Part of a small language model's weights: attention and MLP in parallel, 9284 steps.
MLP neurons of a small language model. Each row is named by its layer, matrix (up: input weights) and neuron, and shows model dimensions 0-95. Each number is 200 + 40 x the weight over its row's rms, rounded and kept within 0 to 999.
Before each neuron's rows, "fires after" lists the tokens most often just before its 100 highest values on Wikipedia text that the model never trained on. A number after a token or word is its count.

fires after: " m" 29, " e" 11, " M" 7, " an" 7, " n" 5
L10.up272,219,219,275,156,231,234,229,222,221,226,184,140,203,252,168,229,216,151,170,167,142,197,139,266,199,205,155,149,221,111,117,245,209,237,189,201,201,196,175,251,99,149,179,223,169,237,211,186,202,192,240,190,175,148,180,201,172,181,168,280,269,200,189,203,163,169,161,168,247,180,200,193,241,212,190,197,213,169,201,191,148,218,154,223,196,160,195,181,215,194,182,148,186,227,225,142

fires after: "t" 15, "m" 13, "ons" 8, "s" 8, "ut" 6, "z" 5
L6.up225,212,124,234,190,174,159,206,230,184,196,161,178,206,155,205,83,255,169,239,217,223,271,116,233,163,188,202,224,251,130,243,263,199,223,154,133,105,222,199,188,187,208,125,173,160,154,277,237,210,150,288,202,231,167,251,152,208,204,255,185,198,172,177,240,188,140,199,242,158,233,203,177,152,222,207,197,280,229,189,285,231,206,212,190,248,225,163,178,145,222,240,234,180,271,258,147

fires after: " the" 24, " n" 13, " m" 11, " to" 6
L11.up263,254,152,158,177,282,274,259,231,149,243,164,101,186,199,132,179,194,137,104,213,135,230,154,250,152,218,156,179,179,259,187,209,159,189,196,242,187,146,178,160,156,235,195,304,196,222,211,144,195,208,262,210,198,169,187,173,249,228,170,260,202,217,164,256,162,196,237,269,212,160,185,169,268,211,152,221,185,218,180,226,176,164,228,191,233,240,188,168,146,237,120,165,183,194,261,171

fires after: " t" 14, " the" 13, "." 10, " were" 8, "ific" 6, "==" 6
L6.up72,181,237,157,209,202,207,226,219,116,182,246,228,312,198,121,207,241,165,124,224,214,248,165,213,186,194,180,269,134,128,211,282,154,196,208,210,148,181,164,221,253,136,168,262,226,274,199,118,214,201,216,197,156,152,167,202,142,215,193,259,183,194,187,233,123,197,203,264,218,181,198,252,194,217,189,265,213,174,239,167,172,225,248,205,184,129,161,205,133,239,182,235,231,173,172,191

fires after: "19" 40, "20" 13, " " 6, "18" 6, "7" 5, "–" 5
L11.up229,209,207,154,172,299,230,207,177,144,215,128,237,192,239,141,173,184,211,201,229,263,220,123,196,277,202,235,189,260,207,147,316,189,209,204,191,171,235,189,233,161,233,154,167,190,203,242,185,191,164,242,192,236,170,216,264,213,202,280,173,214,179,194,183,151,156,226,175,215,205,209,226,214,250,170,202,238,235,118,180,120,217,208,184,122,210,219,179,227,138,149,202,234,118,209,167

fires after: " R" 16, "ail" 10, "w" 10, "l" 9, "n" 7, "in" 5
L7.up614,225,119,108,192,139,174,173,242,165,152,316,205,231,253,175,232,261,229,174,235,181,216,179,196,254,239,171,208,185,245,213,293,165,144,258,181,224,175,251,228,170,197,155,128,202,214,286,282,170,193,191,230,301,151,209,184,219,117,203,171,156,163,171,245,158,162,189,198,233,174,179,149,183,202,181,259,211,208,203,253,164,198,226,212,196,202,158,157,106,213,197,170,187,155,231,229

fires after: " W" 21, " L" 8, " y" 6, " O" 6, " B" 6, " l" 4
L6.up453,216,151,169,305,150,255,260,231,156,221,206,157,122,186,192,232,144,219,243,189,151,168,236,257,225,211,210,217,224,191,205,190,216,184,207,221,180,164,225,177,264,173,209,227,244,165,255,211,67,170,184,130,230,202,209,235,256,185,171,261,220,198,220,211,221,192,218,211,242,138,142,191,200,247,188,240,165,149,206,242,150,195,206,236,155,227,193,177,161,239,203,100,171,224,186,219

fires after: " ex" 16, " was" 11, " d" 8, " in" 8, "et" 7
L10.up624,177,223,240,189,208,257,208,260,187,229,217,226,174,163,148,223,184,240,191,152,214,156,176,238,171,170,201,268,217,110,169,220,206,206,165,125,212,202,204,198,116,217,138,202,211,209,178,182,226,61,271,172,237,160,198,220,163,187,270,192,245,222,171,258,109,222,189,272,212,228,216,160,265,252,236,174,209,155,213,267,185,192,180,198,197,167,193,169,166,162,114,173,248,122,218,188

fires after: "ud" 14, "u" 9, "l" 8, " R" 8, "od" 7, "id" 7
L7.up576,190,217,181,131,123,140,155,213,224,149,260,149,250,206,222,193,196,218,252,272,161,240,229,159,210,209,244,204,175,150,253,257,66,138,219,217,152,172,262,219,198,238,182,194,227,192,174,258,183,184,216,210,212,131,264,177,186,110,186,178,269,121,182,177,224,210,201,150,156,220,211,205,193,234,158,260,204,178,199,291,170,258,253,213,198,175,151,217,191,211,245,199,202,233,164,237

fires after: " C" 36, "19" 14, "20" 10, "am" 8, "7" 5, "C" 5
L9.up396,209,118,173,289,166,210,144,237,210,190,166,227,241,191,198,155,215,172,177,216,193,139,217,217,185,104,222,236,236,184,117,213,288,280,288,208,175,212,207,192,187,194,146,167,177,217,217,186,214,175,203,202,154,231,220,194,212,219,147,164,274,153,176,218,133,142,209,148,232,198,165,282,219,239,193,229,143,203,155,139,195,171,187,201,180,210,216,228,224,229,265,162,197,268,241,177

fires after: " A" 31, " O" 11, " a" 8, " I" 8, "u" 7, " o" 6
L6.up45,215,202,246,217,242,208,254,196,159,192,171,210,248,314,250,179,173,156,197,156,176,200,167,203,183,273,186,196,281,235,224,171,236,227,227,222,199,144,160,286,174,183,179,200,207,226,219,161,134,219,107,252,144,258,158,230,172,204,227,128,157,187,183,277,194,243,218,194,194,146,199,221,196,210,201,215,236,258,204,196,220,237,271,271,194,127,254,185,153,217,122,176,190,88,256,159

fires after: " h" 23, " H" 13, " of" 12, " at" 7, " n" 6, " e" 5
L7.up101,186,196,253,181,256,199,250,318,242,272,133,155,163,138,169,198,242,150,237,219,162,201,172,186,194,250,265,222,222,212,162,208,216,295,156,204,247,177,193,273,205,191,243,240,180,212,150,226,186,206,205,180,193,185,205,165,201,182,210,155,213,189,220,203,173,191,179,234,185,104,165,176,310,236,203,261,162,93,165,229,236,117,170,249,171,192,217,196,212,203,219,266,217,162,271,68

fires after: " rec" 23, " Gr" 14, " st" 13, " c" 13, " St" 7, " gr" 7
L6.up91,180,132,185,254,193,191,152,232,254,162,187,253,220,167,226,232,205,246,183,260,204,214,197,187,219,216,241,201,212,233,166,179,246,155,302,206,250,228,187,222,238,152,205,194,204,224,230,266,174,177,299,211,243,203,181,156,219,173,221,222,210,170,73,247,197,141,246,188,202,196,153,168,232,193,178,149,155,163,134,208,122,196,166,280,180,182,183,244,208,191,247,147,128,222,172,169

fires after: " p" 33, " Ch" 18, " C" 8, " c" 7, " F" 6
L11.up213,145,141,219,193,208,154,243,268,190,166,142,190,193,128,224,149,190,228,135,280,210,208,188,227,163,236,215,223,220,275,210,177,235,231,227,195,187,210,158,160,241,185,205,242,185,214,177,243,184,166,206,217,206,246,168,214,211,232,265,219,193,162,159,229,203,96,264,156,144,243,201,219,257,147,178,238,184,193,162,209,208,153,207,273,119,126,149,196,196,242,212,196,170,226,178,232

fires after: "o" 26, "O" 8, "ork" 5, "le" 5, "a" 5, " on" 4
L9.up337,227,229,163,236,221,231,220,178,207,207,182,222,201,199,194,199,221,179,191,176,246,207,177,210,170,218,197,198,232,236,183,250,215,240,244,212,129,145,226,240,253,214,160,145,230,172,200,222,157,228,124,189,219,219,199,190,249,177,208,174,132,187,179,241,211,259,98,216,250,201,124,184,116,275,175,245,213,207,208,179,248,257,217,226,221,191,204,169,95,119,227,143,214,207,216,157

fires after: " " 20, " s" 18, " S" 17, " (" 6
L11.up232,175,212,194,259,113,191,190,167,207,220,90,200,222,245,180,135,97,198,211,150,153,225,137,209,183,152,142,233,208,215,203,198,240,263,205,217,231,219,208,245,230,213,164,145,217,246,177,190,141,190,234,244,221,181,228,236,274,214,137,200,251,190,198,224,176,212,187,97,193,186,192,237,252,193,209,277,256,149,200,253,186,238,266,249,246,150,217,185,173,203,199,236,211,198,271,155

fires after: " d" 22, "oc" 13, " D" 12, " en" 7, " ind" 4
L4.up624,165,239,184,242,153,244,203,90,204,202,212,220,222,258,184,231,148,248,75,205,173,231,239,190,269,181,171,194,198,116,191,262,210,148,230,227,306,212,184,221,159,189,134,199,211,259,203,208,215,162,230,195,244,192,174,190,236,162,278,224,233,207,165,229,191,124,241,204,211,298,180,169,202,223,248,144,158,159,194,231,137,180,259,245,208,147,147,214,203,137,209,108,215,225,254,198

fires after: "19" 48, "20" 15, "18" 9, " Ar" 6
L7.up531,157,178,254,299,192,176,188,193,169,180,161,229,247,168,216,187,182,152,145,205,210,111,172,191,188,221,157,214,234,272,215,199,264,169,269,114,201,168,252,177,234,172,199,236,146,229,219,251,243,196,247,157,221,224,127,146,205,173,155,234,182,147,232,216,146,234,218,216,186,192,197,259,263,239,238,223,231,193,200,172,176,205,148,254,168,183,224,218,217,203,206,216,214,155,335,158

fires after: "y" 13, "os" 11, "at" 10, " sy" 9, "s" 8, "che" 7
L11.up110,207,197,283,272,239,219,240,130,232,193,206,194,256,208,222,207,160,236,212,254,167,276,211,237,198,230,176,145,216,174,246,217,161,173,193,145,192,193,250,211,153,214,169,136,205,255,235,179,180,184,261,209,164,170,160,161,264,250,254,174,70,191,162,212,230,181,183,216,191,253,174,162,186,271,151,222,249,213,174,251,156,160,241,225,171,205,183,206,200,218,258,190,153,240,215,189

fires after: " st" 28, " s" 17, " t" 12, " St" 11, "S" 9, " sc" 8
L7.up626,192,150,156,204,241,178,202,177,249,207,234,223,183,100,173,267,181,222,99,303,203,278,185,202,203,210,208,244,212,165,232,230,157,193,248,198,190,173,167,188,196,217,234,207,206,230,181,187,181,188,272,181,188,164,179,177,234,239,203,228,240,237,122,195,196,183,206,230,168,172,154,173,232,245,159,242,258,236,186,304,139,212,223,227,252,150,185,182,186,152,160,151,179,260,186,192

fires after: " Or" 22, "t" 16, "per" 9, "on" 5, "r" 4, "at" 4
L7.up432,196,171,141,287,179,272,221,132,210,205,192,228,271,245,225,152,137,239,143,226,179,164,236,191,209,229,180,219,237,192,124,218,239,87,201,209,177,189,219,210,160,172,173,210,187,236,165,213,219,177,272,115,260,145,150,154,205,132,182,225,189,198,220,348,184,209,210,240,258,263,206,158,207,199,274,183,221,246,215,212,230,195,198,261,143,152,189,203,184,152,229,150,137,232,261,149

fires after: " in" 34, " d" 18, " C" 6, " D" 5, " ex" 5
L11.up357,192,189,244,231,191,240,239,194,207,198,237,208,165,189,152,237,180,227,174,230,166,193,213,200,213,173,205,219,208,141,171,257,175,200,219,175,196,210,212,171,131,204,201,205,223,179,199,266,182,171,233,199,165,155,134,270,231,156,218,231,254,213,217,185,132,146,198,137,137,309,189,194,217,175,268,193,133,167,117,264,158,140,183,215,233,105,193,121,174,116,193,229,245,282,248,165

fires after: " in" 30, " L" 12, " l" 11, " In" 6, "te" 5, " of" 4
L11.up35,181,159,270,288,212,182,255,264,202,176,237,154,167,217,222,167,192,237,244,245,272,183,163,255,196,236,212,188,234,191,145,217,268,226,171,155,101,244,245,219,208,177,161,194,248,180,259,210,94,186,206,171,154,114,213,179,225,305,221,161,215,110,205,198,213,195,204,157,206,147,206,179,211,176,238,280,253,237,206,209,185,193,204,202,198,182,173,200,168,162,195,234,259,172,221,244

fires after: "C" 22, " C" 17, " M" 9, " Z" 6, " H" 6, "," 5
L7.up408,253,168,114,190,186,186,212,259,186,181,161,212,232,235,233,185,188,157,252,180,209,197,265,226,201,279,188,223,264,251,160,153,268,248,259,203,233,186,266,238,156,181,251,232,208,234,160,223,159,234,185,199,191,245,170,276,217,171,146,149,222,183,231,234,210,225,198,190,180,158,179,212,232,210,243,195,167,188,170,214,211,162,147,236,161,156,211,193,187,204,186,121,176,217,206,179

fires after: " L" 21, " Le" 12, " l" 11, "L" 9, "l" 8, "14" 4
L9.up319,161,199,210,255,189,211,257,280,212,192,218,198,219,181,160,163,224,140,237,138,172,152,241,221,197,202,213,180,231,234,174,204,263,288,197,224,154,215,284,223,261,238,162,182,208,191,234,271,149,154,211,227,146,197,218,189,197,229,133,199,244,152,205,196,157,191,175,151,209,124,219,269,276,220,150,182,176,228,205,154,143,193,129,274,214,175,217,172,218,237,230,200,251,171,251,196

fires after: " Ch" 23, " e" 12, "H" 12, " h" 8, " f" 6
L6.up424,188,157,199,189,220,186,225,218,241,241,156,136,197,122,155,220,224,233,248,182,145,187,216,199,217,169,237,223,248,213,182,210,221,225,206,143,238,262,174,140,212,209,299,230,170,205,165,193,204,221,214,215,246,206,203,158,249,189,206,198,214,178,165,252,166,176,237,165,112,173,262,156,222,214,159,253,168,220,169,179,264,109,201,202,209,184,189,253,310,219,226,230,188,268,242,175

fires after: " l" 10, "1" 9, " b" 8, " C" 8, "i" 8, " c" 7
L10.up387,120,123,147,172,199,189,155,265,178,179,208,270,194,199,202,196,163,208,265,204,126,188,212,180,200,303,228,224,186,261,215,185,243,251,174,191,257,138,247,172,265,155,258,227,242,259,169,216,111,223,209,207,230,188,95,274,128,216,199,174,209,200,176,204,228,170,147,158,190,182,208,100,234,234,215,214,178,240,165,188,186,246,197,224,204,215,193,215,168,193,222,216,166,144,193,216

fires after: " the" 33, " (" 11, "-" 7, "==" 6, "===" 5, " in" 4
L9.up106,175,181,181,223,243,210,192,213,160,179,195,182,217,260,90,167,183,173,187,206,168,192,210,164,171,197,168,209,191,180,212,301,166,212,246,200,146,174,163,279,210,133,172,179,164,225,244,125,187,145,174,183,159,254,171,206,166,175,224,194,214,233,168,234,124,153,161,188,155,181,190,255,137,240,231,296,126,219,187,137,194,234,222,231,150,113,178,147,193,176,259,181,276,172,282,162

fires after: "s" 35, "m" 7, "em" 5, "ons" 5, "h" 5
L7.up30,248,164,251,238,191,240,207,248,206,217,182,195,199,189,225,162,188,214,249,201,169,198,219,265,174,285,244,155,260,206,201,215,219,198,155,220,167,171,240,203,165,153,158,134,192,210,168,224,112,281,295,215,246,119,98,185,216,159,256,118,167,206,223,260,192,219,193,277,166,272,198,202,223,203,148,238,240,214,213,246,170,213,235,170,127,209,204,178,155,225,144,230,161,210,228,231

fires after: " G" 17, "t" 12, "and" 9, " Sc" 8, "it" 7
L7.up428,153,169,196,243,200,179,208,183,195,193,230,171,211,187,199,254,229,196,144,206,222,246,222,193,144,116,198,291,222,197,206,202,202,181,180,143,171,252,223,221,98,155,212,215,237,160,263,195,194,231,252,194,243,163,194,225,199,249,221,148,228,207,184,209,184,140,258,250,151,156,191,193,191,178,224,148,177,206,203,305,203,222,226,176,196,213,114,205,199,125,189,162,201,202,153,179

fires after: " r" 49, " c" 11, " f" 6, " st" 6, " d" 6
L7.up73,183,143,155,205,162,242,194,252,237,247,145,223,172,163,128,246,223,206,161,265,175,171,154,199,200,171,206,282,173,203,177,253,162,232,224,218,235,178,184,189,244,180,199,209,160,222,184,223,151,191,155,193,251,251,212,232,196,283,183,211,242,194,126,151,165,211,233,246,159,151,162,210,274,195,187,291,193,162,176,251,142,229,217,296,181,132,183,229,190,210,143,166,297,268,229,210

fires after: " in" 30, " un" 25, " the" 11, " (" 8, " is" 5
L9.up203,227,172,193,166,230,192,219,198,193,230,189,178,252,186,206,180,190,232,167,236,187,188,136,229,144,235,172,266,232,179,157,241,268,230,190,169,138,105,207,252,214,211,185,253,212,270,242,222,223,179,202,144,232,221,234,256,255,230,263,155,187,193,139,186,138,168,153,120,133,211,210,217,238,216,256,263,247,195,216,173,206,236,174,238,145,139,216,150,229,164,236,203,254,160,199,165

fires after: " was" 36, "ly" 5, "in" 5, " in" 4, " is" 4
L7.up593,231,204,217,356,151,202,246,238,191,208,193,220,186,185,235,184,178,139,226,240,213,147,294,182,158,220,209,188,211,265,214,246,269,162,223,204,205,131,308,225,190,186,105,200,192,218,177,225,211,195,251,206,223,177,205,224,196,188,203,128,161,156,218,204,139,206,136,239,235,242,145,186,196,198,227,171,151,168,183,200,217,261,177,305,203,164,218,150,227,184,230,184,251,227,267,157

fires after: " c" 20, " gr" 11, " st" 8, " l" 7, "6" 7, " the" 6
L7.up364,210,150,211,179,201,235,175,261,241,234,205,276,202,174,197,210,163,213,234,185,194,168,210,230,200,279,259,237,175,226,204,210,184,195,226,106,173,243,224,133,185,222,198,195,223,194,162,208,216,191,330,204,211,221,141,153,213,177,156,225,162,192,171,196,143,107,190,243,110,170,175,146,216,232,149,237,229,192,175,230,159,181,183,222,162,227,174,196,248,188,163,266,153,182,258,124

fires after: "os" 17, "z" 14, "s" 13, "p" 10, " Z" 10, "ch" 7
L7.up461,215,158,199,197,209,181,159,257,98,197,167,167,247,204,250,189,126,214,222,263,211,190,169,213,130,211,189,228,255,132,229,147,205,249,204,162,144,197,230,282,197,240,156,139,253,125,196,220,193,206,231,176,195,166,219,226,136,235,221,139,222,205,187,179,257,239,201,224,135,258,189,181,170,214,171,205,186,217,181,322,210,186,180,158,195,208,235,167,287,237,227,172,144,276,184,196

fires after: " R" 16, " Re" 13, "R" 8, "oin" 5, "ro" 5, " W" 5
L10.up570,134,173,121,222,99,199,223,238,268,247,260,218,210,177,169,228,211,193,253,268,202,231,273,243,237,225,171,253,203,206,249,234,182,222,205,158,194,161,142,209,215,214,151,251,276,256,215,211,203,247,193,214,127,202,156,216,237,194,194,199,193,178,234,147,157,266,254,225,199,232,175,202,200,167,255,239,169,144,155,206,150,209,225,311,222,143,201,177,248,193,274,180,264,232,161,228

fires after: "at" 14, "y" 11, "h" 9, " p" 8, "ar" 5, " S" 5
L6.up106,209,221,163,178,256,152,183,157,200,199,259,137,259,150,211,201,218,262,185,246,95,255,196,242,232,294,208,154,198,121,234,176,169,240,253,189,175,187,173,231,190,140,279,175,187,182,226,172,186,206,189,134,128,217,193,172,184,179,246,184,222,180,85,303,211,197,208,226,210,250,241,144,214,199,158,225,162,219,212,220,211,113,186,211,203,227,178,251,220,191,207,188,171,189,176,231

fires after: " (" 44, "\n\n" 14, " " 8, ".\n\n" 6, " a" 4, " =\n\n" 4
L7.up377,264,207,167,204,248,185,194,210,152,213,180,210,218,209,182,236,144,172,162,164,163,191,203,230,189,224,211,212,253,180,204,281,245,258,160,68,161,215,138,296,199,191,186,130,164,202,155,197,197,183,178,184,254,181,204,330,263,164,180,169,218,212,142,169,163,130,220,182,257,147,223,235,228,214,169,216,216,118,185,201,140,241,213,238,169,210,167,196,202,172,221,199,242,152,211,147

fires after: "ar" 26, "i" 12, "ov" 7, "ic" 4, "°" 4, " M" 4
L9.up246,219,215,128,177,188,220,173,180,218,185,138,209,221,188,226,183,211,133,255,199,227,240,221,260,236,222,189,209,173,186,217,194,235,233,206,221,113,186,144,204,208,241,249,154,205,134,218,219,195,170,148,170,162,170,197,150,249,151,199,212,274,173,172,264,242,232,98,165,235,260,198,249,221,210,200,147,203,207,185,173,191,256,242,213,155,192,212,201,221,339,179,206,211,229,175,216

fires after: "am" 15, "ar" 14, "g" 10, "og" 6, " M" 5, "in" 5
L9.up235,156,164,215,217,152,166,205,223,188,198,152,133,144,110,168,127,258,177,229,209,186,301,240,231,206,177,190,192,179,200,241,212,205,269,201,138,215,226,256,185,188,186,173,164,197,203,142,214,238,175,200,197,125,105,245,147,213,163,170,244,189,179,168,250,162,130,157,182,219,227,247,280,179,208,176,174,209,124,202,177,216,294,161,256,215,217,199,184,220,279,190,203,273,264,243,185

fires after: "ist" 21, "i" 10, "at" 8, "y" 6, "as" 6, "ic" 5
L10.up208,202,233,114,232,201,273,171,167,225,178,204,198,199,201,148,180,215,196,202,190,156,277,183,250,216,193,193,227,165,205,203,267,188,205,277,174,196,181,204,267,150,211,137,242,210,173,276,92,201,196,281,162,224,235,120,184,185,200,234,145,177,258,128,244,261,174,185,276,171,257,232,224,164,218,150,210,155,201,114,243,196,192,250,254,173,200,204,188,165,215,217,162,233,221,212,208

fires after: " in" 22, " P" 14, "p" 11, " (" 8, " p" 6, " In" 5
L10.up484,179,272,189,218,271,234,272,216,170,184,152,211,243,200,141,142,157,167,187,239,187,202,220,183,155,205,202,185,220,164,205,226,185,227,148,184,207,163,196,245,184,126,211,230,227,178,159,186,161,155,233,183,171,198,145,241,250,174,241,104,214,200,214,204,229,173,239,215,140,233,298,243,207,189,174,263,198,241,185,171,201,192,183,214,138,114,142,188,183,241,269,209,206,186,253,237

fires after: " c" 41, " g" 11, " f" 6, " C" 5, " p" 5
L7.up424,173,164,181,216,211,251,196,294,152,213,213,212,200,202,171,207,188,237,199,203,151,175,208,192,196,206,244,253,138,269,274,195,258,199,208,212,278,251,164,178,152,213,229,242,231,206,146,232,156,127,224,186,188,135,201,226,99,256,261,103,257,161,121,198,208,153,216,184,201,282,212,186,275,186,209,250,171,192,192,231,180,220,183,244,197,175,134,216,195,222,139,160,252,183,166,159

fires after: "o" 18, "te" 14, "le" 11, "e" 9, "qu" 7, "ri" 6
L9.up121,241,244,268,214,214,156,211,163,139,163,230,189,184,170,208,159,226,233,210,146,208,249,252,224,269,224,207,189,233,226,196,242,184,241,205,166,178,165,243,171,215,96,186,197,247,182,253,201,94,184,159,142,175,211,209,203,213,188,250,184,159,178,204,197,219,286,133,181,226,243,167,275,192,244,235,174,209,218,197,91,208,201,257,211,230,186,165,209,149,167,246,193,232,195,259,231

fires after: " (" 44, " " 14, "h" 7, "8" 5, "-" 4
L11.up235,225,182,187,188,212,256,191,216,120,202,122,256,228,240,192,172,146,172,197,180,207,192,183,208,211,215,130,225,256,270,256,249,230,205,241,196,159,186,192,260,186,245,207,163,232,150,218,169,182,216,233,238,182,176,178,242,194,185,163,212,203,194,212,246,161,205,223,210,216,174,195,212,205,161,228,201,211,142,201,285,163,123,236,210,195,234,242,225,137,213,235,186,211,208,216,194

fires after: " " 23, " M" 16, " pol" 11, " m" 10, " e" 9, " p" 8
L4.up353,207,247,232,180,233,200,273,221,231,235,61,223,193,175,203,134,210,166,216,134,192,131,225,175,165,112,243,204,192,259,189,150,227,212,149,192,198,238,161,165,205,183,196,259,180,210,154,183,207,221,206,195,269,259,183,169,206,244,245,165,187,170,222,213,225,221,269,221,133,253,235,218,226,190,215,266,228,204,192,205,227,134,194,240,219,221,244,199,241,158,256,291,176,212,248,226

fires after: "19" 20, " de" 17, " " 8, "f" 7, "l" 6, " app" 5
L11.up131,281,137,243,212,201,264,151,150,162,202,211,186,196,200,132,141,164,259,151,243,257,166,154,176,184,182,213,184,227,215,136,249,198,194,214,136,234,217,233,238,205,275,241,241,212,271,267,247,211,247,196,221,182,197,174,236,221,188,274,239,147,209,209,174,149,168,134,206,158,261,182,179,238,208,219,264,211,230,130,183,125,169,207,199,149,91,241,162,176,157,206,150,231,223,229,189

fires after: " W" 16, " w" 14, " n" 11, " to" 11, " the" 10
L6.up422,160,234,174,184,197,268,252,274,193,260,160,144,185,145,152,278,266,200,156,232,74,190,179,210,214,254,273,191,185,194,135,226,144,253,212,179,179,246,226,163,152,207,222,230,162,228,237,220,183,200,183,184,191,219,180,169,223,225,212,138,180,194,199,194,204,202,259,181,189,172,96,209,256,230,150,274,157,192,154,324,205,231,239,197,187,201,146,242,137,224,215,239,232,192,219,143

fires after: " n" 37, " ind" 9, "v" 6, " was" 6, " is" 5
L9.up55,233,214,256,184,246,279,289,301,130,230,208,176,232,256,177,203,232,191,161,224,274,211,215,240,210,221,218,174,215,209,195,179,215,183,199,181,234,213,210,251,123,170,225,187,187,224,212,201,169,147,232,180,239,149,146,168,178,245,259,162,234,210,206,242,147,140,173,157,236,176,154,215,254,207,172,129,241,146,155,225,168,256,163,180,154,121,151,230,130,182,235,196,174,197,255,174

fires after: " comp" 28, "ib" 9, "p" 8, " Re" 7, "," 7
L10.up407,174,292,196,190,177,212,213,242,185,143,145,129,292,137,141,257,169,174,186,180,207,269,180,254,153,211,204,237,249,158,174,216,190,202,214,200,224,173,277,205,153,254,198,198,201,297,296,219,198,250,178,237,205,143,168,250,176,188,270,201,188,235,83,185,228,141,186,207,175,223,186,206,175,214,193,211,136,158,156,245,197,142,182,251,172,165,211,163,240,174,165,165,284,143,214,260

fires after: " un" 33, " in" 33, " " 6, " In" 5, " May" 4
L7.up58,179,105,184,239,214,199,156,265,218,215,225,221,255,203,167,174,144,203,208,236,197,210,194,245,157,211,209,245,209,134,136,231,251,268,146,140,126,162,305,207,206,294,182,220,179,207,230,237,182,153,288,231,229,116,225,263,228,212,221,170,245,194,209,190,242,198,167,166,148,231,191,158,168,243,205,173,278,204,161,249,235,246,205,257,167,158,158,168,171,166,159,190,293,179,232,174

fires after: " r" 32, " st" 16, " St" 11, " R" 8, " L" 4
L11.up489,148,106,197,217,135,168,230,187,177,189,238,189,203,166,116,190,233,249,180,188,152,235,120,223,186,208,172,224,243,221,169,259,168,159,267,179,202,209,237,159,268,190,245,145,223,198,146,186,177,176,259,203,259,174,162,213,192,197,129,252,224,175,142,255,133,193,198,205,150,276,138,150,242,230,203,230,202,207,194,292,79,193,187,257,168,153,142,208,187,170,303,228,210,236,160,184

fires after: " E" 53, " e" 10, " " 9, " L" 6, " I" 4, " m" 4
L6.up581,168,262,254,178,225,257,213,131,227,183,138,250,216,200,167,217,185,186,222,143,120,215,199,244,209,145,227,182,252,219,167,251,180,228,182,231,194,163,193,181,225,207,218,161,169,187,167,250,197,176,223,248,233,246,158,226,236,220,234,200,226,179,191,231,178,256,293,182,145,254,265,148,257,206,170,271,195,194,183,130,168,174,244,241,160,141,208,247,272,222,202,206,171,231,215,219

fires after: " n" 46, " a" 18, " in" 16, " an" 9, " pr" 5, " ind" 4
L6.up563,208,195,244,214,275,261,221,301,294,159,254,204,200,189,186,182,199,186,146,152,214,254,197,222,142,261,180,180,215,190,219,197,210,222,168,209,136,240,162,206,220,224,274,236,192,235,184,203,214,160,246,230,175,208,132,212,261,240,241,156,225,178,180,245,138,149,236,241,191,169,224,219,297,176,200,144,185,187,182,178,196,200,224,254,209,111,155,219,194,167,215,242,186,158,275,190

fires after: " ex" 44, " con" 14, " in" 14, "h" 7, " was" 7
L7.up44,140,184,252,209,260,270,191,219,223,183,209,245,215,193,193,195,121,173,214,158,195,177,195,189,145,229,174,224,223,147,205,199,229,242,176,216,230,65,207,212,180,198,150,197,183,212,176,166,185,200,345,182,240,140,151,179,184,235,240,180,223,177,151,239,149,212,265,272,240,257,209,167,218,161,203,151,187,221,159,156,265,201,171,260,207,213,267,226,199,162,178,226,233,224,305,187

fires after: " p" 17, "em" 15, "p" 9, " im" 8, " comp" 7, " P" 5
L7.up382,236,251,260,191,244,247,203,181,224,150,148,224,297,231,236,188,228,221,216,158,174,218,193,230,193,234,160,178,170,136,160,225,142,213,185,156,211,221,181,229,199,158,113,226,245,216,155,199,183,191,169,227,215,204,193,202,169,259,371,166,212,166,120,194,215,97,176,192,180,214,250,153,249,220,158,215,163,128,176,177,216,147,186,260,176,141,210,190,264,207,186,199,201,184,257,230

fires after: " B" 43, " with" 10, "B" 7, " of" 6, "u" 5, " O" 4
L6.up496,155,150,157,157,165,213,166,226,148,198,233,201,197,239,149,175,207,218,275,160,176,171,209,206,242,230,128,160,183,216,252,206,224,227,232,230,146,197,157,179,182,230,223,206,184,230,189,227,122,194,141,254,223,329,95,188,226,153,231,186,235,163,221,232,195,234,166,228,169,126,197,232,152,134,214,252,206,193,181,174,296,215,291,254,208,206,228,175,304,209,211,249,216,203,232,134

fires after: " L" 62, "L" 7, " l" 7, " Y" 6
L7.up157,219,135,205,249,159,186,186,283,185,231,158,127,198,160,206,195,284,177,210,173,163,209,200,212,178,187,247,197,166,183,196,236,223,187,195,190,135,226,248,214,214,184,199,190,224,233,223,309,130,193,168,163,165,217,210,211,266,215,195,206,248,139,240,153,152,197,186,166,215,111,182,190,217,219,194,248,176,251,186,202,131,190,137,240,179,177,191,191,222,245,232,234,176,159,250,150

fires after: "19" 44, "20" 8, " United" 7, " World" 4
L7.up477,151,206,218,221,236,212,140,210,109,193,105,236,259,232,207,137,219,158,195,160,226,205,202,239,183,122,219,271,321,230,185,200,275,184,277,164,138,220,114,226,216,145,180,213,183,209,201,135,227,164,217,203,183,192,159,189,166,140,225,197,247,190,192,195,201,128,201,133,210,199,207,230,251,189,248,230,185,227,197,158,155,204,188,245,169,205,223,182,200,122,188,197,180,210,234,155